Weights of a small GPT-style language model, trained from scratch on English Wikipedia.
Architecture: rotary positions, untied embeddings, normalized queries and keys.
Training: a variant of Muon for these matrices, 1505M tokens, 5742 steps.
MLP neurons of a small language model. Each row is named by its layer, matrix (gate and up: input weights) and neuron, and shows model dimensions 112-239. Each number is 128 + 32 x the weight over its row's rms, rounded and kept within 0 to 255. Numbers have three digits each. A neuron's up and down rows have the sign that makes its largest values positive.
After each neuron's rows, "fires after" lists the tokens most often just before its 100 highest values on Wikipedia text that the model never trained on. A number after a token or word is its count.

L12.gate1605:169103147153127065106173109070108126135113141118123159161113137086039106111117155155182153119122114150201092126123091119106112132088153180134146116096118090160165093104085093100135115115117133147096111152158189160155156059162110164130099156091117111117189182106125169120162152077124168136145062100151142136095147139108188148140157150134153106104160142159170136146109121153106102086120
L12.up1605:134153102149119167143073110164130162100086124132103105149096171096108097137186138118149144134171100110091101075128099147102139091176157137081133172104196156126151186086218150152215125162079084105104133149112159147158173179171152114169151105089130062140193156097108131135125162104134140131134122122112122103204114115157127163153126073126081095089140131095109110128146172133136153122139
fires after: " |" 52, ";" 11, " the" 5, "," 4

L10.gate621:126170168097176171092119130168178093161126118074130082100106128115099120080103131131112123126131118096165176168080148104130091154103206181148086117088124113193128187076148140163089124106136077146056158117163188142154106201119144095087106149179067166090088127161086143116115173104175114165120152160118165050102166080150127131161064135100208156154155159114107068103090130112066091117099
L10.up621:120130132113112153145111138087156072151103151167099074133137141091047145097217130139075093104099163129187174164094097128133125130142119160189082188132087129164103090146146105219096176105140171096126179096094158091115148139128175139121127171148151098115088180105085132126140166168108084104159076163147099125107181047092092187112135137108129118100112127128124119106113127142133140146059
fires after: " |" 57, " " 5, "5" 4, "," 4

L4.gate1434:100076128145120174126133195111148105191106138131095098088143063138117167135151139100090128126111090151095172138121122190129100168112147124147096157157170100095123128090100109105073130149113134090150111134128149083170105028151093190159082107128076046110192120145148140153156175165101119101094137078027166104128170082095151093099121129107131125156098192176160109152177096119169128164051
L4.up1434:142115106149060154134132132210077083107127113141092121113135153158160093048165110135106065138115088183111076155153140158127077113146134169138143166115205092191167107084165164153168147166138177058146147122100046149121149132119134092242107141116126085118193030115125121103144137135110127141154160116136117173093133089119089139091117099101053118150077097109151153121123125146109193139173
fires after: " |" 18, "1" 15, " " 14, "0" 10, " /" 8, "2" 5

L4.gate191:137136201168123134067154110121196132211053135158128059111163127109083156170117089178200204119144082170173100170132128172073107173124159156118156115130158101095168096142113138172147118131110127127117124136180058074152126123142111139076169154130127150139114138141123173150136100130112113135142189114125131123124114162134108138123181095160081131108135185216178175140095114111142098130158
L4.up191:092130137167078161157172171127150162094122083127148143044139155117128077140081160136155141121110130177075074150114086140161122097121124123128131165158086173122159096136140118150166119143134122112142190102146123179102143165115156118112133086147160085126105074130092115145118126181134099097126127175116141122130155102146114129167141107084097093126162162075132126053109157143091176116125
fires after: " |" 35, "0" 10, " v" 8, ";" 6, "1" 4

L12.gate1401:088170164127178152059119134134157143099194157120122129133148157165053133212168137163110113137086136072089129138112115093143111131110102129062156073133148148156093166154157148228168148140169139172100172154138106110132099106130109152176073159131085128168199039083116144090071170190127136128150105164187157136129178142108135183087099083153146161175177104161129136145137206146105136121183
L12.up1401:113124137121032138141147093106157102131111128115149164142113193147113167118131093150141145158101178148127106113092114147100110084068155152087106102111135132145172116126101149164093131083106107129119077100129133186152165169148159136117116127129126150159122118133143162119173170143136058106170144146154104149098169177087069189140117136142115148150098154137154136109156111124144153162071
fires after: " |" 72, "," 4

L10.gate1453:131139073129132147126127207154102144110142161153094156110125193110147118128108122119123144111094135102134091112067143137125160184236167156121114171140110151167177102091116138167146169096125112136125117121131138105117119114147136097109172155136082120162146097117130129160098131123190099151083099074115173081129172095140137101092156155174115142113112137151147122088143176185180154089140
L10.up1453:102129097105127118098140097152190172164107108104172157196139132099056134121137155161133105129119136076133085168094172169151126247129132123156081090108125107148118123098149103139117111080117166094165144141149074088104172131131112104113143157108151172090125092128139159101119171121091185114162180146141072104114164170131115103152107154137131108087129149172114129123132103129083139157160
fires after: " " 70, " |" 4

L10.gate131:145140105130036111093084125099116143179152151147143118123129071123108104165165145089127114143115158102130104102142111072088120111117098136094153155163102170220139108124137131171149115117088125157138087098068047134125110095140163171117205155134172108141091041146133098174097130143129098103092115135139141180074160077168085175109090168150134144114081144155125099076213124150136107123123
L10.up131:107159155098139089109122118120144144153085112185153144083119107173116149138148163097067158149141197144165129171120100128096120089112120171126210144126113127185112134101149167134116121090102124106117196107084172166160136158166148105127120136189182130084177151132159123099164166157102128106050142124170148127134116153123061172179137156177035185130110144107151087128094143105136164150130
fires after: " " 49, " |" 22, "'," 4, " was" 4, "–" 4

L12.gate549:106168136114185166110125099104116196142174129144153176119086159118091157092167085131036200160110108169102119128060087130152124108097173104103131163094158057123089133149178105104147165137156111169119087153130106098157144185089123143121064170089115089139177156084136108168097139152124097132098110119128101092145115130106072125120078128134133124164153098159128104133043142164151069129187
L12.up549:136097102132144117130123065062067131202091150115133155098163156120088132103164099105087128153061124163113126046148177174127151067067127143122081119171154123118128134120129102136137130129097140076105067129120114142104118101167119135126111181158109152094083127126122147219118166177208109124187118084142111084139163168100141114065137085126100095200148146146152132100160093147154068099134
fires after: " |" 60, ";" 8, "," 5

L10.gate620:108160081122071123081085089078147080109012147160133138135117078078095124136104111128158123069111141085138162123163133142113103085145107102080086162133143120196149133175113119120133166143127135081164192124137089153116149102122091133083128091085074121096140185101090141183168175165132110082104117117144121117088183172110147171147152100128123161171135086093136156149144103132097087144090
L10.up620:076136163101130154087112111178164152130145100172168135120083086145162087105144111097193166163165100074074127130124159183098123131155090135121137182130099129123125129090105205136187098123060236134127122132153137108166145060180116127121070147104056101176154104124076156114101127155073121179151092120133157089146150124123151157148229154146172111106135158134126159132127166083131146188120
fires after: " |" 75, ";" 7, "5" 4

L4.gate1666:159131178168134102094205139111182076139121151165110156092098135133068131150097147121085134097142169143173190120114152117104129121160116137193136154166134099143111202166131088114118164114123190156109116085154199167139146148172117120065200101112071096118139147118042202178119085136083157123148076154073147103193156096182161129163169134138094147086163120163111140113147118158116115159135
L4.up1666:107115164134108092102108169143127099136048130104124171123106130111113203128121136172129150111111167203061132076150148146117123074101137150154079165155129116097139100131121124119121175123090102168137175132140146164110085151165143160117179135128116107091087096157110150087133150162162104068127168165106170143108162099113159147112098151146099121101065071104165127109095116089105146126146
fires after: " |" 51, " in" 7, " and" 5, ";" 5, "," 5, " to" 4

L12.gate1269:124136153094100093152048126115107118179109129100090140123171143138141146082141131088090128182105148117135134170085117118086192145087157101111083081085161141091112090112161166102149095139082122139133145101077070112088124096170152154168147158127058146095153133108052186175120074134121110103185105131159157132132119118129117180146114080100109145110073165112159113129112163131164104119107
L12.up1269:149074099131138161137126111091132131148096140071132079160176088166203121083098091146158155111136120123122129130154168147149057123131087107105091155157122098085139092189154106128104112170156153140133101173151158113126151167129128135096140128135110129091113096126132121158080153091135181092112051136136125156159111072130112075200096061127146127139116122164158060129118122122129126108086
fires after: " |" 69, ";" 7

L12.gate1679:141216132141080112123124136107128189125135090118104128140144144091150105106131143068136197084132142122165142059133125118097120123140113093210147155111159102138094043144132124148148190114105109174116143135127146111123146121083138056123112151144086109151068178113127116134091187150171134094128181100143108112169159170119067117123114126103123183142145110149177112123148103058162187085121
L12.up1679:174174157168186142143103159149127075071122075167141117070132121178143123115129080123154117152135167124146089153173134155070138127090174146194158107116125165107159132185138121094111162087150066147114107156113108144112154154147165131143161117152131179110100128134044117228172121071146164249090124114135135123122092182137088101078164164164113138157197086119160107111118117162128199109158
fires after: " " 30, "|" 9, "17" 5, " |" 4, "16" 4, "21" 4

L10.gate1065:151093143131101172155133155141075210062122184149124155142099114072120146156153107163134175107173147129135161098057116207126172101122138146138135138149116105104146060122107160178134084113111132094150120122114158152082116162101111149180155112118123108094090144128064128146137110117087163121180151095115188085093126144133174160110086171134168173139084178171096123066134079128111148136179
L10.up1065:137121142164180160147153151100115143232057179121150181183124095126104138144104119153125137137095162122142206103100114082102172106135158113140122140130069167161113171160126104192158114182107190147141180182138106087114102157127136121131134091127132114137123138140126102157108138147094163079155116140132143131115073118104096113152040170096143115085055131177118127080176114101160134120177
fires after: " " 52, "\"" 5, "\"," 4

L12.gate1013:097114173145088106149120114179066107129147094150134115119089107141097112172191102191139089142156121087150086138145163116151155105132107161083160183140081120073141123123095120129099068142119237123166080118090092151131098146143144161168145121119109091116233131071113177138147114144155116068109109121179145113116156104129160171154124121105124171174145116064067116176156145093133155113147
L12.up1013:163114127080070120101138113182164116150119148157174078141142178132207132162132101146068115134114061133160165150167111149102077124112137139140157095096130147126108193109105128138185120137096161158128166143145152173119178204151182100124129141128118101135124117111106141214137106111160117171112145079137154106159174122114067169097157148089147148146117116174090182169144108139101139152146
fires after: "," 50, " " 16

L4.gate1247:108161103135152189163170073097103125090147131073139195118165086118084146108200118090168134118174174089105141141131146107116111144118087170188078154097101151126131118107119140135127156101111103143086137124059240136129106153182124123112114163143134193186146173118160148151184125122183141097123119095149208211092139151068130126144085134143187112134146140119166078167151130123106105108136
L4.up1247:112143093136152128131120115112098147116141100085115164125141114156116141138158169048129156159136133126116182119133093105147136144158103169091086095129148123108121136158118146123158171099113124176119124148106184063132148132116178123154130172084140154123110137113145115135153144183126105155151139115121152192179157137076161081097105134121121090138129085066122149168138148055122085162165
fires after: " " 45, " |" 14, "-" 7, "20" 6, ":" 5, "." 4

L12.gate568:095116159065102117074075083111165108157091100120147129146118140122120144103122063120111125186130143141164047132085071074143127130098088163097127135162167096096116138131150106162139101158142158134086150143119077104077069152125155151166142166197125169087201111148122159096114166113148105093187123087154137112168154150141114187066120096122056181146189061151122117128137117086148087156140
L12.up568:142127127171047136115120099113197069159143152161112147096165109149165113131094100184130137128091180146144127090126133173098149124096146168114096120137090137155112129097139101088156137144135145124183154061066123095138168075082111139082113177115131149197092125172111132106106213097066080149161080148146176149143125075090120130156146115110123141108070115149149125087124102200140154095111
fires after: " |" 54, "0" 5, "1" 5, " W" 4

L12.gate896:156129084117121135160092144105113148074114125098154144120136134137068097133152144094095070113136098118150184096084130140107123102135167138155130116179129084104089086134087096137154099134178197071129143077097150125094139127088108133109121125157119122126087160155127069091200075115124107158165091156167107112126140139184125125122143114096119135135090107126126122099106115163051149116181
L12.up896:096094118115114170166109101151102109176136225144138135108134226123160108136125138055089176108160167131204121055141127119101146130137127156099101122137086164188115111092128145128142123107101126124108139193132112104132161173113127132154117169075127074166043184130127110127128125105102142082070115165133160104125081118172158129134076164132077176181164185090134188135124065097166146119136
fires after: " " 45, " the" 5, " (" 5, "," 4

L10.gate1116:137168116099050099111095132128137123173157144120146162120158123110118155142084110084144129123082115120158098074109146109117126186147084123120109147126148067091184104151103102142122177107173155164161159092151166132105077184146121154094141112117107123181166115164057142127083163125201151110110131140124096119126136121133084183110203121125127153103174115107139163128191123161085163087146
L10.up1116:142127148200133127133063148124099140141138074086175194098121113151067115132098117152166057120138111060147098132120110143091119176073143148141164166083109081147105121154111047130180139113119152148063104158127118123131157090137119128129150145131177103133165135160131113152133087112121168123126129167111097159133095157100102131140100135144099103169096173163133097114091083120094150142117
fires after: " " 30, " |" 19, "\n" 11, " Vice" 6, " election" 5

L4.gate314:150132110123144117099117073134158115147099102150118169104143165060110118149151110116118170100141142102143136143138118165113127132094134110120110095122121129137106151107160163143109130091134150107178164105090119203096133106120170131155121127160084122079091149129191096144136098117113141077116101106065147137070130071084158146097133187131099151152081126141126148163184131117124146150151
L4.up314:114077053165214116097132098165107119121117093204157122143146121113116126132164181102137110097085112164149144130180113094106109119141124180121130136102103120088153136086162110164075097144152146121131169145145138096053118120172116077115081100119113132154113150168074074109093120150117143123107072117130151103086139196075104156109127150121126088149003157182106130115127098125103110109104
fires after: "–" 37, "1" 19, " " 7, "-" 7, "0" 6

L12.gate546:135181082092155115090094172107144115096099129105153216115131115126100139118146075141100118140107145069143136144147114118185130108114088057129150101183093121126208147095075163102161054093114129186113081120094111111123152096125083213093094147097124155108150104151090143212136126154096100050155140100153105106116116102210139129135147167125178136178066180126179128135158124130139156185133
L12.up546:082097087103152092130119130152129132119074068154135162102134072167136125107115148137137134129143098107079170124108128109167131174108080137138097152118157090128160124139117064092135134136140148107075133185126161099110170085091129189144101160113137145103097185106174184106197161076127124155121129103145134110115133189096083076152115117162117087103181139126114138124127097165086101240100
fires after: " |" 38, ";" 13, "19" 13, " " 5

L4.gate1052:131128126117162122159127127086141119081144098125096105150136118106110110112160155152153108120154109108131130182142153127190048091143146191176166144110209162145195083116103040102116138082136133146142137105102106135094135160189125140117114097157129112123131109078097143117142088159123144186126114076114124122153165155107141132160205139127154142088154113111076086191163120112091137120137
L4.up1052:109122104156152116148111113152099152140132083060122079114124147126086102095130113126151115060108087109150150126066088167188164180062103124166119142062097121171071141217106146102127145127202064119048147076141131116156145124049136140106144109146123114123154106153112188176059123079147155097123114124111090147139104197133068116142117153152101161176122110070154088079071126130091113106150
fires after: " |" 39, ";" 12, " " 7, "The" 6, "'\n" 4, "-" 4